python train.py --num_hidden_layers=12 --hidden_size=192 --num_attention_heads=2 --num_key_value_heads=2 --head_dim=96 --intermediate_size=512 --vocab_size=534 --hidden_act="swiglu" --norm="rmsnorm" --norm_place="pre" --norm_eps=1e-05 --positions="learned" --qk_norm=false --attn_scale=0.102 --bias="none" --tie_word_embeddings=true --parallel_block=false --init="normal" --init_std_qkv=0.0691 --init_std_o=0.0691 --init_std_up=0.0691 --init_std_down=0.0 --optimizer="muon_variant" --learning_rate=0.00911 --lr_mult_down=2.0 --beta1=0.9 --lr_head=0.00593 --max_grad_norm=2.0 --warmup_steps=200 --schedule="wsd" --decay_fraction=0.557 --decay_shape="sqrt" --final_lr_fraction=0.05 --batch_tokens=16384 --max_seq_len=1024 --doc_mask=false --z_loss=0.0001 --train_tokens=195600000 --max_steps=11939 --dataset="wikipedia_en"
MLP neurons of a small language model. Each row is named by its layer, matrix (gate and up: input weights; down: output weights) and neuron, and shows model dimensions 0-191. Each number is 500 + 25 x the weight over its row's rms, rounded and kept within 0 to 999. Numbers have three digits each. A neuron's up and down rows have the sign that makes its largest values positive.
Before each neuron's rows, "fires before" lists the tokens most often just after its 100 highest values on Wikipedia text that the model never trained on; "fires in" lists the words (lower case) most often at its 100 highest values on Wikipedia text that the model never trained on.

fires before: " ", "s ", "s", "'", ", "
fires in: "year", "club", "years", "law", "ship", "ships"
L8.gate328:483507535510513477507492519542510494524509507479508490498502525551484494513522524472484511487532538525487497517498573496448508502523491454462504489513509495486453511494530501507519496467458478479474499469482465489527497490542507508479515514519458528537486479481510539424538511488495524533466461535506541534487532470499529496515511534521516483480499513535505543492474500522505483505502510503506507549520470502521500492524465476511496526485503531516511528473479524487520538467475524511527498527525458490485494474461484458500489514436562493471498493516504448506561477455521509498
L8.up328:490512503506490512550501465534483523504503580499491482536528500468518513528479488463459493510489545471483532515493458510491474470538531518503452491476479477507446526470496503479485513476475542494484490514566497503493503506479478511521525457499511537495489478475488493479515454480526493547500492515524521512504453501491519507475519479472479469496521521518547511496518475491469492548501518451531523512485513504478485495512493545484471479466469476546512465534494522547477452515512546480504447522485458537500476478473499520519542507513512489521470496528507521523503518506517510461
L8.down328:527513562461523476479489479484485496476518535527477500488508454528443484491492491501521525488493514475492491499487509504478458486475513480525499555488495527502507542547485460506506514431502489452470525502470477524488534504502513507521535487530498500542517512487479522545524517495479483528512486506483491521499531508517550465532532491472454507489508563510527485467464514470543495502537504527529495494502553486520526491527499521522480533484526496525487480500487525476524513512448494495541504525476487534469459496504527520523532515490536555532516479531510524466511534521479527481

fires before: "e", "ic ", "ic", "h", "k"
fires in: "music", "museum", "my", "many", "manager"
L6.gate65:511493535518526506483507493451462486565495523486533507454478467490461469476542486525474505495491528473488520508497532511509524495516479491517487526491523524507524492472544510495503502450501469487468501515490512505475475501519436507502501519515505539499484483489501526473457488550480501501496533536522509531479463515518476506555500470522529483486493513482515499536530504527491466467482526538464447477521501494492499546529526459542484462521506497509518442515480506494507492439468499534479472481508493515511472459517465496543473502539471511506480474494502479537496529562510494466
L6.up65:523509549520502531488507446528495502510448518488492496505487498533560540481498531487489482516476513461474466507506543497490491481528471481548512512521499502519510585474531523502503486493442470496479514516481505510531504513543515521475484454511499527453527496478498504455468535511502500514493525530527516508520498488444469512482492527485511507527493494523480488502529481496486449456525490504545441524491569523512474493489513492526471485547486504519543493522485488482487487522521534532512472521509497518513492487513502514477520514505499513549502486474498521573510493497474527520
L6.down65:511501493523479476458502540505504544491521532498487473540523533488498470508520486510531491495488520519494543505523502472491487516499504522487483452514468490529478461533483506493513487511513524513502503447494487516542448533510485496520527494533489529488487475496525510517538495466502493471512496484492441498508457534470514497490534544529481472474463485537493522447449446511500501511518488472512561540448483536514477472487506504502484506514486511476469485498510444492567535519540479493484553467494537484454535471480513483524457457504456475500477499486491498492496494517495496506

fires before: "e ", "p", "f ", "d ", "f", "on"
fires in: "be", "half", "help", "held"
L8.gate441:461485486499526512504528475475479578517524526470509512486507497488445527516537475520491534493486469508512482537516458475543450528467483546471493528513541519526466497507484511496569438516491507478507490479496524526508508507454500467543481521491539510445479491510519485506511481490473471421504491467510485488518473471503510478486522464491516524496501471464516550510518496496500485468455514533500494480472473482507522521497503514465463478525510476499521500519517495517520486516517495477472504482521535489517463518515502539471514437536453503514484497495516515495496533495518504510
L8.up441:489524500541462528539456484459522478490496487475520461485506520454472495540510529524469487485533505495494462440506501503511504533535532485524485476521530533483481486514498498524495484531513479473519469490480441507487488507536495476512546525537515481488523507525535489521539483514532535501483522517524497530521453492505505504545475512491503536507525467541453514527492504487467488485463493511475484538484513484529522513503508497537536478531522486513473495483492537492491499507504508510452496517506490446476517478545503532488535532528478441469531526473497502459490514461512456447
L8.down441:502463459535485494486535526522469512455487517475497502431517474486483522479495441477468505510502515490473498516463504466480459466501485531528504486514491497512509522442471465467525468486469500497515479545464517438490526521494438470504442466529515494485498560464449477486497483483511470525512500491499508512489528476523508492475470476483498509470490543471549472477529487512477524544508507513502476515546538527484506526506512476499480492509527508510471498548504517512471524480495529542476504475478527493485500466463503464498498491474502487497473509494500510529544479521488480490

fires before: "es", "e", "r", "ere ", "re", "an "
fires in: "these", "they", "there", "through", "this", "than"
L4.gate382:448475508509528490525471498502492491476471478510503501524513493476505491463528553475542494511512485529494474527476510522484507468561479537523487543487496511478518509448462520479553487491524474521505484506496520464482483486489508433515455488475492527514472466502531487471472493436515466508490492518502470486556490515493512518526452476468529497495492533438489540535490484508487492491538494498521485509503504511496522482528508520487488462477491501495517454490509500515468511520480507476542466516484452454526501506491437520549509487496505506468472532497483466525538492539514516464
L4.up382:500528504522487498463547501508506490478526514493509471505540511489466517539497499481493493537529483537457502492500477498523577533512521490509519514537509485528504495528508499531504518488520555478511488513516537525534485529502489505532461486468534511491472461501522522512500524484488471511458496529476513513506489482441504560501488496492488485498465540457499550514502461517515514517535503477438440489509515498481490484499515530521497470482472540528538467460498511493506505495467496519536498541500486519538496471509489512523513477578460478502479467519508486486442503532472511526
L4.down382:514532447536503479489498506558476509526538464532489510525494471459482504517506493463493493522571490493481483476517498487497497498499472480491506500479478456516472529525483522510497524521496497484533487509518492478526515523490527492470462448474512506516509525477479501512509457471532488512495490527513459485507508500459541568543526502517497538486507508484492464496523462528528524495506483498484514477473499486552535480477517538529504468502506500499520485511495472449504506520483568532516520493459515536547512489508515521496543547527483482474508514483481520441468482469467534544

fires before: "d ", "ic", "ed ", "e ", "e"
fires in: "service", "second", "services", "served", "executive"
L7.gate450:472477503538477525507487505500506483485522524551510496514464500485530497513430532505493507472514507481473487489503444512475554489489493486521483487510501484482518465498474499536463470441530513564460517467492556479472459499501503512511499503449519532485526482513488452513536488486503548510506507493499532498484510506473515501498478509457521499493526502497481489490480539501501529513467476484531529521525468508516485482459507520473492477479499526462535506484498503509523472482479536480517517509467463471552483452532536502488439518464492531502472442464522535489460487494496525500
L7.up450:526476456521559509471489485529497496503490535544531490499503507463500532522508545467522483494463478492554505503486513474488458472491496506459470479479498544519554505472502516513456494487506474575513506517495534490542502476485531535463466523534487545457544496517482448501498535465534461495504550542480501507516513511492466497500461462468484474530518468514538512470471479482519472496494479492471463481517502506528527480511504523515490493478508517475491505488499541485502449487517532516495505491509552523539481495529490522484491470489516510473496521505485535495470492511459492495
L7.down450:516515506467539503510535494505519483511536536498472483570502510533529472530467486482479485488491537521484467561484492524483509468504496483474524486512476453503463506519487500544506467543489512501492516529495463511512541491515502521526515507487475474508504470514495527517528495538533518522530519480467499541469497525546501476482484549496466462539494466503470457472477462461463522533525520534502491524504490482482504482512475496527451501495462527522530486540485470502481473546445488492494486476511513459474522474491484515497535471487520505508554466547528474530515492483508493501

fires before: " ", "ly ", "s ", "s", "-", "ch "
fires in: "year", "years", "early", "near", "research", "earlier"
L2.gate141:478499514502496463522533470536524525517488533495538479477482516520500490510510494510485530499546487497487509498532486523495476494508509557485475514527506481503451519466490489519487534492474517467473502453500511494475491536484495413449497506477503524520508471509535492532517496484521449482558551547537511530488484515519491474457474489534525488524487460460490486533477495508522502514531467492521530530514489478529468528486512457474555549498480500474495475457490471517539494544502520504492499465498463553472470526451509493482523499502505525516514493521481461495486508498505520498
L2.up141:495457543578470495517546498476471484470520499520510512513499520515499526476510495520503480520533518488471493465503510504519459488538501503494481478481454490472483484483493480496476474481470510475497505457547488510507444455490522483511474499503491510520500447475509504461504469503474479496504459516502521539537519507506511486543482484472450500527490436505534512504445517523528517485529488524479514491491493506487457524479531506527550524463522478501517527497474506512522493483521490492486510518454466491557451492511491460477507500494488531524516490532526498462458467498497533437
L2.down141:520502483467544503543527500532532530489530533526514477505507488488508528502455494487482496527499510455472464499544495520485515515491495484516505497478484536450476507483507535510521544531485510478497492470504513511497511556451481489502538444507479510493513468479484546503483445493537527528513532524500500546500507515493445479500519489482508470518525493490496473501494508543524496489441482497452524525491500475528474513484525477497507486439477530455547526485450504531531487528535485516492531456488494521547486510487497514525513475496467484537544493504487535537472528508462501512

fires before: "e", "om", "ere ", "es", "e "
fires in: "thomas", "there", "they", "these", "that"
L2.gate188:468500518488500478487543549479466463512519447462487471507489473485475526538493495483536481490555489526462470498510524534495476518510475507496459516540472526525506492525535521502494510478512479519506508521512521519505462494516510462496492454489497485510462473521584526488478467484475494490490516501493464513506462541475451503494452477501531483526488528453478486480519485495509528516511522510465495445503458444464489510490485510470447491527499512552482504543505548502505513512478484498514460481459489509539522493522459527509546517514470517508493499491494470520504471503516499489
L2.up188:492537508487496480533494535521514521503515488506501503510489508512461497498500563491479431560516525454461477483484557533517450485492522517530489503529504504488490465492495502475533519540531497522481537529536462496519470509513519493490494520487521553510514505492535478498491507479482515517491511443500515488482488529505487496495486470488513483478504522484527529516461454461467474497504480492505495499526523498488498515563531522494556455452492509502525489513472474505444501507468497456535482514496483512452541493480472502499497519466465490476476502480502459447515526536476547498
L2.down188:507530491519465475528526523544492495521486473522490511480525468436470466517495534496530467521517520499488472514491508512522466566508476493521504509527486474500471491493495508488518488526494519525519496504527480527516461504515516465502478468453515514468464493512534511521489466475504479525520514537529498466529433543490463504507505529493496518507528561503527496489500449470500484502543509519455489449496496461513510498490492525516477481476491510506521516526443495503487505473480516491530527482481469507526493520530514516470530499552499527493537459485459444457475464475468537503

fires before: "ud", "ing ", "ub", "to "
fires in: "including", "according", "include", "club", "included", "coordinates"
L4.gate177:463493491515484499450516479533498457477464496515492503503475533503473515538526491516479471499464531498492502512473533467505528498451475542490488507476520518496484484480489507493494509485520479484491516509518479480449506523507476523483499509512475492489520526507489509466511519509473555570513451474470520485497432507467553542530456502510578501521461524512519547485514480535506505537519466513502482522506490507454448500511450496497513521475496521479514548552515453489524502527473470470523468478505496503474501497501487512500504469528521496488467552503496483485501523515495533535
L4.up177:489474521509469490482524502525477497513495527510536475518518539497493536467488515503466493510495510536472503507520560513503489503505506504507510519470560478491453556502495498527511486485467501490503551503496487457533505541468485526485484480535449491494479535522509521539462466492493499492524484501545472523537477483552480501500505486523486490479491496506530519509533478535542490482467485526502525538509485517493503438537497485537521523468508482536479530507530495475471596485500496527497504509478511518484488547460509499521490515509448466461505485505537485463476517482516472540
L4.down177:480457519450486516454498503507497456550486552525512462500463483494517512493498484435537528511531510499505488487518504516473520478504509562497544526476506467528484514505533529502514539518491472493512526479510475452514525503505514487472494468521446513498481484489524492488488520514501483505502526498529503501476486504570478498482509481501462509515510472490491534521553476483521516473483485489498532489477501517470485484508505490488484498483512505467453510519556515487481538458487483463482514496448547522489549466483516472496479533538429500475499527538497521490471506471462496464

fires before: "e ", "ed ", "ev", "ing ", "ent", " "
fires in: "however", "have", "include", "allowed", "included", "including"
L6.gate510:502495472482549461485484518508491481520478557513507517513531517521503498485521525506482501519513526487500470446454538530497521538531522507526495494481529455479495443495545483494504505486511511462502505491529474488521477547536556460512482506500488440498535496501520477460543478479506515487504479495493463506490494493517533523441559523496466484502474491498538502508471480472479505569472514522497470482510490538506519545477483502485548504487488507497486501477494506490479484525515479548520514516503525464511468434503528484471513460535513492517511446472482515503518522516493525486
L6.up510:508508445510455523484569512492544476504493531489488486500500550446503436499540471500522483474501518513496449512526512497500548498482468510522492502470524462501504508528511520544496494474521536485532517515474507469497481486513503507503465515500497470521497479495496509486522463445485487487525504534499543567491502502516502506469495526500483494513513528482566530488466498478492494560473540518511514483458500514481522524513501510482505474475520522476491503498508485509486472520500470514488487462441502505460533511511513519453543468454460494513495497469503471469468497495446532503
L6.down510:561516524507508536478469501512461532499515531520483510513490554531544518488507495464539509500469525537554488508513561506514501480506435534529494478476550475495513483488518480512495515503507508490491549509489503485497473519461489521488514520498526507508517494473524493508506511490505524459508476487528491462447495531521499481466485527519472466459482493500523502485499469509493507499492518520522465516445498489475502541521464525460533494454491521525475467498539494506485529483519493501475504469467513492441520470477524493542436462515543527505514527496452471501491517530472504528

fires before: "um", "b", "tic", "is", "for", "i"
fires in: "album", "albums", "california", "television", "political"
L8.gate295:551478497524465483529499491502437482511538478498516508511514514496525484505474493517507528473499517492478499492492489454490550456453514466527524539496489457457501517491512507472514473498522458459468517453504473508462513505506498434533472521520488481499513480468510445500477494490497513527540473515507473508524504493512502489508511500538518474485475516495498525437457481489504516474494540485536490526501485531505513503506522503466522467492472525488496524536464458534445493437532495482500527475500480525497459492428525498466482488496492467475547494511483515496516508517463507483
L8.up295:501451509550518477544511513512494484509523463489503509488484468518485546468544514531538480443491510542476518534491478483488501513520504511519473504509491476547465495481556496505457493502554502502488528464480494463512487480489496477478536551474530494520491511471514507499512491493545479530461508492505511516491451488507508454518491499490462501468516482473503507489558456501493485456485504500477477467498545561482528479490590494522520518507499518520498523517502496517505517526529510518520533523495531524473520498491487499472522531492533458513503482543555524492515504524514483480
L8.down295:530499483519507494534535477467527485512465485458485461527464517499539503488495503544482535489494458535502526497498487508495526507557522509502460506511502483505492511463482541479457442509497481521473484477519506449553495515505512489481524542495486461509491468506514523440448508468525497497485499527496513430470470494480517483521496520516479478502502504512526518490497487555499550469503548474482521505470523494507464493490517458504529437508484474497508485532463474507509543461526487516530511496531514467489507537496531452440506489511506502532502528507499480472519495515505506483